Part of a small language model's weights.
Size: 17 layers, MLP 448 SwiGLU.
Architecture: RMSNorm before each block, rotary positions, untied embeddings.
MLP neurons of a small language model. Each row is named by its layer, matrix (gate and up: input weights) and neuron, and shows model dimensions 64-159. Each number is 50 + 15 x the weight over its row's rms, rounded and kept within 0 to 99. A neuron's up and down rows have the sign that makes its largest values positive.
After each neuron's rows, "fires in" lists the words (lower case) most often at its 100 highest values on Wikipedia text that the model never trained on.

L12.gate230:56 45 33 66 84 53 30 51 42 50 45 47 51 32 67 39 51 36 45 70 78 42 28 39 58 51 88 35 32 65 58 52 50 34 38 60 31 57 54 27 27 38 54 60 46 53 69 67 53 42 23 54 39 76 62 45 36 47 39 37 66 42 21 50 28 50 49 39 21 29 54 49 83 42 41 45 49 31 57 35 40 57 56 40 49 81 45 48 53 34 44 10 56 20 56 84
L12.up230:76 43 26 57 64 33 70 51 45 29 35 64 39 58 56 52 26 33 19 60 48 58 36 41 53 56 65 34 37 57 53 56 42 52 28 05 44 74 51 38 41 59 40 71 66 25 53 88 59 80 20 69 31 32 57 49 57 47 66 51 31 48 30 36 40 43 48 66 74 48 50 48 64 51 27 60 40 19 63 40 14 58 40 23 45 44 38 48 85 59 57 81 64 26 56 46
fires in: "who", "they", "that", "which", "people"

L6.gate225:66 70 34 72 46 23 51 37 61 62 76 36 64 52 69 26 36 77 55 50 34 50 23 54 36 66 74 38 45 58 40 55 68 82 59 53 80 72 53 46 56 70 54 38 27 41 63 65 44 70 52 46 26 73 60 56 41 53 58 23 69 68 37 69 13 43 82 54 28 42 63 67 52 63 70 50 48 65 68 60 49 59 39 58 45 46 50 51 46 37 33 25 34 62 52 55
L6.up225:38 24 44 59 53 44 37 35 37 52 31 50 55 32 51 37 53 70 52 89 20 58 33 43 52 59 55 42 51 18 53 30 47 62 55 55 78 69 62 43 34 69 28 56 39 47 56 69 78 53 27 74 48 40 53 55 40 51 80 49 73 53 27 58 46 55 45 56 80 30 41 63 60 85 36 51 60 53 49 69 72 59 32 44 65 59 47 28 36 43 51 27 53 50 67 52
fires in: "he", "she", "they"

L8.gate66:31 49 32 39 92 36 57 41 50 48 47 31 43 38 32 57 47 63 70 61 34 51 32 54 58 75 50 52 39 41 68 39 46 37 61 44 28 43 66 54 61 60 46 52 26 37 68 71 68 45 41 47 31 60 75 61 46 44 52 60 35 26 27 49 53 46 31 64 31 27 73 36 66 36 74 36 65 56 68 61 67 75 55 38 77 44 33 37 56 46 45 21 49 58 82 48
L8.up66:27 46 35 54 36 53 80 63 70 52 45 55 82 53 49 38 54 34 65 47 38 32 39 60 64 39 60 28 57 44 50 55 47 58 57 44 49 68 55 63 92 78 39 64 78 28 51 59 64 41 43 35 30 48 44 72 63 60 46 29 64 38 42 56 41 41 52 54 38 33 62 41 65 54 36 39 52 67 67 76 51 90 54 50 72 55 37 60 39 63 47 32 59 80 63 66
fires in: "was", "he", "is", "an", "a"

L12.gate371:55 64 49 36 74 51 51 56 60 71 55 51 72 45 37 67 46 58 66 38 84 11 63 65 56 48 71 22 34 45 69 69 55 40 22 70 59 56 60 63 60 58 52 69 29 46 35 48 52 49 47 58 32 54 53 72 60 66 87 36 67 13 58 42 49 10 23 58 31 42 71 36 57 48 63 33 38 61 53 47 34 42 39 65 37 45 49 57 41 44 30 31 53 39 46 38
L12.up371:35 51 52 52 57 65 45 73 60 68 36 44 35 67 54 62 26 44 55 67 48 61 40 63 59 20 42 49 62 50 60 63 53 54 49 75 41 47 47 77 37 55 34 33 29 34 72 70 46 75 74 48 45 39 52 40 21 50 39 54 48 52 32 57 37 49 59 52 18 55 56 40 57 71 47 41 57 52 21 39 46 12 43 58 45 47 46 77 44 56 50 53 32 57 54 46
fires in: "had", "has", "and", "are", "with"

L6.gate147:43 53 45 63 63 60 41 56 55 43 58 52 72 51 69 61 29 52 27 50 20 65 22 24 55 52 75 26 79 60 63 34 60 33 48 54 70 70 25 33 60 53 43 45 17 41 42 48 64 58 54 40 60 92 56 51 32 47 45 39 70 40 63 45 45 39 35 34 60 36 63 72 80 64 67 70 37 45 71 47 68 27 57 39 83 41 44 67 41 68 47 68 53 61 42 51
L6.up147:70 56 50 43 63 47 33 47 45 68 47 30 61 76 74 51 53 24 61 42 54 47 60 38 80 41 67 63 73 28 38 59 61 55 66 29 52 69 55 48 50 83 37 43 52 49 43 47 56 65 35 38 85 61 62 58 30 32 54 27 68 49 45 61 55 31 48 62 24 53 47 37 69 30 48 56 68 41 43 52 56 54 67 35 52 84 64 42 48 73 57 26 34 78 34 42
fires in: "he", "who"

L8.gate108:51 64 56 26 45 48 50 62 46 54 37 35 64 42 67 50 26 60 55 77 47 72 20 65 45 28 52 50 38 58 71 59 58 35 46 52 63 40 81 75 30 59 48 62 41 41 44 50 52 73 39 55 22 52 45 46 48 55 62 75 37 53 65 75 29 52 54 37 18 56 52 22 55 76 38 64 52 23 44 68 43 43 70 46 55 28 64 77 80 29 59 21 73 54 50 35
L8.up108:72 49 32 56 66 69 50 50 53 39 58 48 27 59 30 44 45 78 35 67 57 25 42 39 39 34 50 44 20 62 48 43 43 40 56 66 26 49 44 63 49 72 70 33 38 41 57 29 38 56 46 54 43 55 18 77 48 53 48 47 38 23 71 51 22 49 53 53 40 46 37 68 37 59 80 56 46 42 47 52 44 43 33 62 63 47 24 47 74 63 28 59 42 40 36 80
fires in: "first", "their", "recent", "following", "own", "its"

L8.gate238:67 48 13 44 62 59 71 58 65 70 52 68 66 51 46 65 61 46 74 63 51 61 32 46 37 49 54 51 41 44 38 43 66 26 54 64 33 50 58 24 56 82 36 55 42 63 55 91 58 32 67 90 24 52 76 27 45 68 46 62 54 48 20 83 54 72 30 42 58 62 51 51 66 33 59 73 26 47 50 67 28 50 35 32 57 41 38 72 58 28 71 49 66 36 41 52
L8.up238:45 43 56 40 53 53 52 31 51 38 65 29 74 69 29 41 53 38 32 45 32 61 39 64 26 40 55 45 54 47 39 67 41 39 38 30 61 46 57 42 38 61 21 61 32 62 53 29 30 47 60 61 57 58 33 74 65 42 41 59 56 30 49 35 47 45 70 38 37 38 61 66 22 52 54 40 39 55 24 79 46 53 57 65 39 50 28 80 33 61 37 47 39 39 50 44
fires in: "her", "his", "life", "two"

L7.gate153:64 54 55 36 78 35 72 38 66 65 61 65 69 36 54 69 40 06 65 51 61 70 68 58 66 26 62 64 83 67 17 33 57 41 69 65 53 42 46 29 50 50 61 63 67 46 36 48 52 68 68 76 47 81 49 51 40 22 61 62 64 55 68 37 32 45 36 61 44 29 63 52 61 32 39 62 50 53 59 49 28 52 53 23 31 50 23 69 80 60 50 33 31 67 55 46
L7.up153:72 89 55 33 74 64 55 50 48 54 57 52 48 42 41 36 47 60 40 41 59 53 29 29 18 55 46 50 63 43 53 12 60 30 58 45 32 43 74 41 61 63 33 44 47 42 61 24 45 49 56 39 46 48 44 44 34 26 63 65 55 32 85 60 28 42 70 50 62 64 56 40 41 82 49 46 61 57 47 32 35 52 28 35 67 36 62 36 61 48 43 31 60 56 41 53
fires in: "later", "then", "immediately", "quickly"

L12.gate273:26 32 56 26 57 61 46 83 39 51 64 53 47 55 62 79 46 51 52 64 82 60 39 35 42 64 54 48 24 48 43 55 64 58 61 56 58 48 43 49 16 61 30 57 41 44 67 36 11 67 66 61 48 44 68 67 43 35 64 51 44 55 36 50 30 32 25 47 45 25 25 49 71 70 62 24 47 39 44 76 38 46 41 37 60 45 30 44 36 39 44 51 49 67 56 23
L12.up273:42 43 57 51 39 41 49 36 61 43 54 50 41 59 71 65 62 73 66 55 44 32 61 72 57 55 64 61 42 40 49 54 59 29 71 37 23 89 54 30 53 47 38 55 62 33 33 52 87 52 71 34 63 41 63 32 42 71 22 53 69 32 46 21 48 36 47 40 64 23 37 53 47 60 47 32 51 45 53 30 43 64 41 26 39 66 64 61 44 40 35 52 52 64 55 53
fires in: "is", "was", "has"

L13.gate273:47 85 54 34 66 46 63 39 40 60 35 48 77 82 68 99 63 55 86 50 64 27 46 38 57 51 41 53 54 58 38 45 50 36 52 42 85 39 52 52 56 68 39 61 35 21 46 65 32 60 24 39 41 49 31 79 56 83 43 36 38 52 64 61 65 29 58 16 68 45 49 46 49 51 52 26 62 78 37 63 32 35 72 55 43 58 53 47 31 33 49 65 22 52 31 54
L13.up273:41 70 31 39 41 53 57 50 49 49 49 83 46 60 38 67 58 62 51 54 99 53 39 62 51 58 48 55 64 59 33 82 32 38 57 61 65 41 65 52 59 28 46 68 43 52 47 73 26 79 50 36 24 39 34 50 50 57 31 37 58 57 62 55 31 40 41 57 50 26 70 41 51 35 40 65 38 53 25 36 42 38 35 47 40 49 68 62 44 53 64 55 56 63 28 60
fires in: "has", "have", "be", "had"

L4.gate441:65 57 48 43 40 66 33 51 26 43 46 64 21 29 42 64 19 57 59 69 44 38 58 50 43 64 58 35 27 55 41 27 51 54 78 47 53 42 48 74 31 56 69 22 50 45 51 48 55 43 34 39 71 48 54 69 57 61 43 57 52 54 47 51 62 40 36 68 46 65 50 40 37 63 57 56 59 62 63 38 40 91 34 55 46 34 39 46 45 73 41 49 30 68 48 34
L4.up441:71 28 55 26 58 41 42 72 51 63 49 30 47 62 33 43 67 66 36 52 57 33 56 41 48 68 48 60 31 43 54 54 45 37 71 48 44 40 45 53 55 45 52 57 64 46 59 55 36 71 45 72 86 45 53 67 38 46 50 24 40 36 46 59 48 61 46 27 62 80 28 57 49 65 57 52 48 46 39 58 58 65 44 40 71 24 52 40 41 31 53 60 45 65 32 14
fires in: "on", "towards", "course", "one", "details"

L7.gate140:32 64 65 62 62 68 57 39 32 56 75 56 67 49 63 54 62 52 48 35 64 30 32 76 58 59 44 37 85 55 44 48 48 43 71 54 35 63 49 33 39 70 35 52 30 46 59 53 40 70 59 33 52 61 32 42 15 57 58 76 56 22 33 47 47 60 58 71 44 17 43 26 70 65 33 31 63 54 82 59 55 60 34 44 51 12 45 37 43 46 69 19 49 36 49 44
L7.up140:37 51 35 38 75 68 41 56 65 62 70 34 82 53 63 58 29 60 67 65 23 60 54 43 73 42 43 61 54 71 60 69 66 47 66 33 66 38 44 36 76 59 73 48 43 52 51 73 64 61 44 75 53 68 48 56 27 20 41 58 42 56 27 38 57 64 39 55 47 36 81 32 59 47 57 49 55 46 45 41 94 58 42 64 41 54 48 77 47 42 52 15 46 75 58 55
fires in: "he", "health"

L7.gate158:49 60 25 46 42 60 78 57 82 83 44 50 49 31 54 54 20 58 34 40 32 49 59 15 37 44 47 59 66 66 52 23 68 42 60 55 30 47 47 37 52 77 40 23 31 62 61 45 53 35 65 57 22 64 44 53 42 51 37 39 44 38 38 27 60 38 47 44 59 31 00 40 70 83 32 49 40 66 56 38 61 62 32 32 31 58 29 44 65 31 37 36 32 59 33 42
L7.up158:62 27 23 30 31 39 49 46 49 70 63 31 56 49 44 36 82 66 32 32 35 62 48 40 60 57 77 33 57 64 44 50 59 57 70 37 40 23 44 60 32 48 65 46 75 42 62 69 47 50 48 34 49 56 48 62 19 43 53 70 61 32 23 63 50 56 87 33 76 48 61 61 57 57 68 50 45 50 54 88 52 40 32 45 36 65 56 45 40 51 28 58 62 61 52 19
fires in: "in", "her", "he", "his", "s"

L14.gate304:55 53 49 46 48 71 42 66 33 69 18 35 42 91 50 82 57 52 51 36 71 45 58 72 46 32 66 60 43 56 52 28 37 53 57 52 70 68 30 54 55 59 20 62 48 36 34 47 33 33 59 57 57 49 29 64 26 44 61 33 65 42 52 79 09 66 41 39 54 22 56 46 67 75 44 24 30 67 59 56 26 47 53 65 61 61 50 55 40 59 71 38 62 58 48 64
L14.up304:55 88 46 65 58 56 61 50 74 66 47 57 35 42 51 59 45 33 70 58 69 45 58 74 68 70 69 62 41 25 48 52 54 31 62 41 60 67 53 78 99 85 60 64 40 40 52 72 39 43 46 43 74 61 83 42 37 50 46 45 30 29 57 64 50 53 43 56 42 47 72 72 27 38 59 51 57 51 50 59 74 44 71 34 62 66 81 63 46 60 64 24 35 59 45 33
fires in: "has", "had", "with", "for", "was"

L10.gate219:62 21 43 57 62 30 49 44 73 22 49 25 48 51 69 52 43 28 63 51 63 70 43 27 57 39 73 50 48 36 49 34 43 54 80 38 56 58 28 58 40 68 42 67 30 51 35 66 42 17 47 59 24 54 55 53 53 46 57 67 38 61 41 75 61 57 42 61 85 42 34 41 33 65 46 54 39 58 56 30 42 58 41 48 45 35 51 44 58 61 36 42 22 60 24 24
L10.up219:48 60 53 62 37 50 41 66 57 50 85 75 36 73 32 54 44 51 55 20 64 64 49 62 45 56 52 54 61 31 44 56 22 31 48 41 32 27 55 50 70 58 74 63 55 36 26 48 32 52 63 17 37 52 43 70 56 41 45 42 69 62 50 71 53 39 42 56 81 30 46 46 30 40 52 60 37 49 43 46 54 43 52 56 31 18 48 35 25 72 57 75 58 45 25 26
fires in: "on", "from", "once", "one"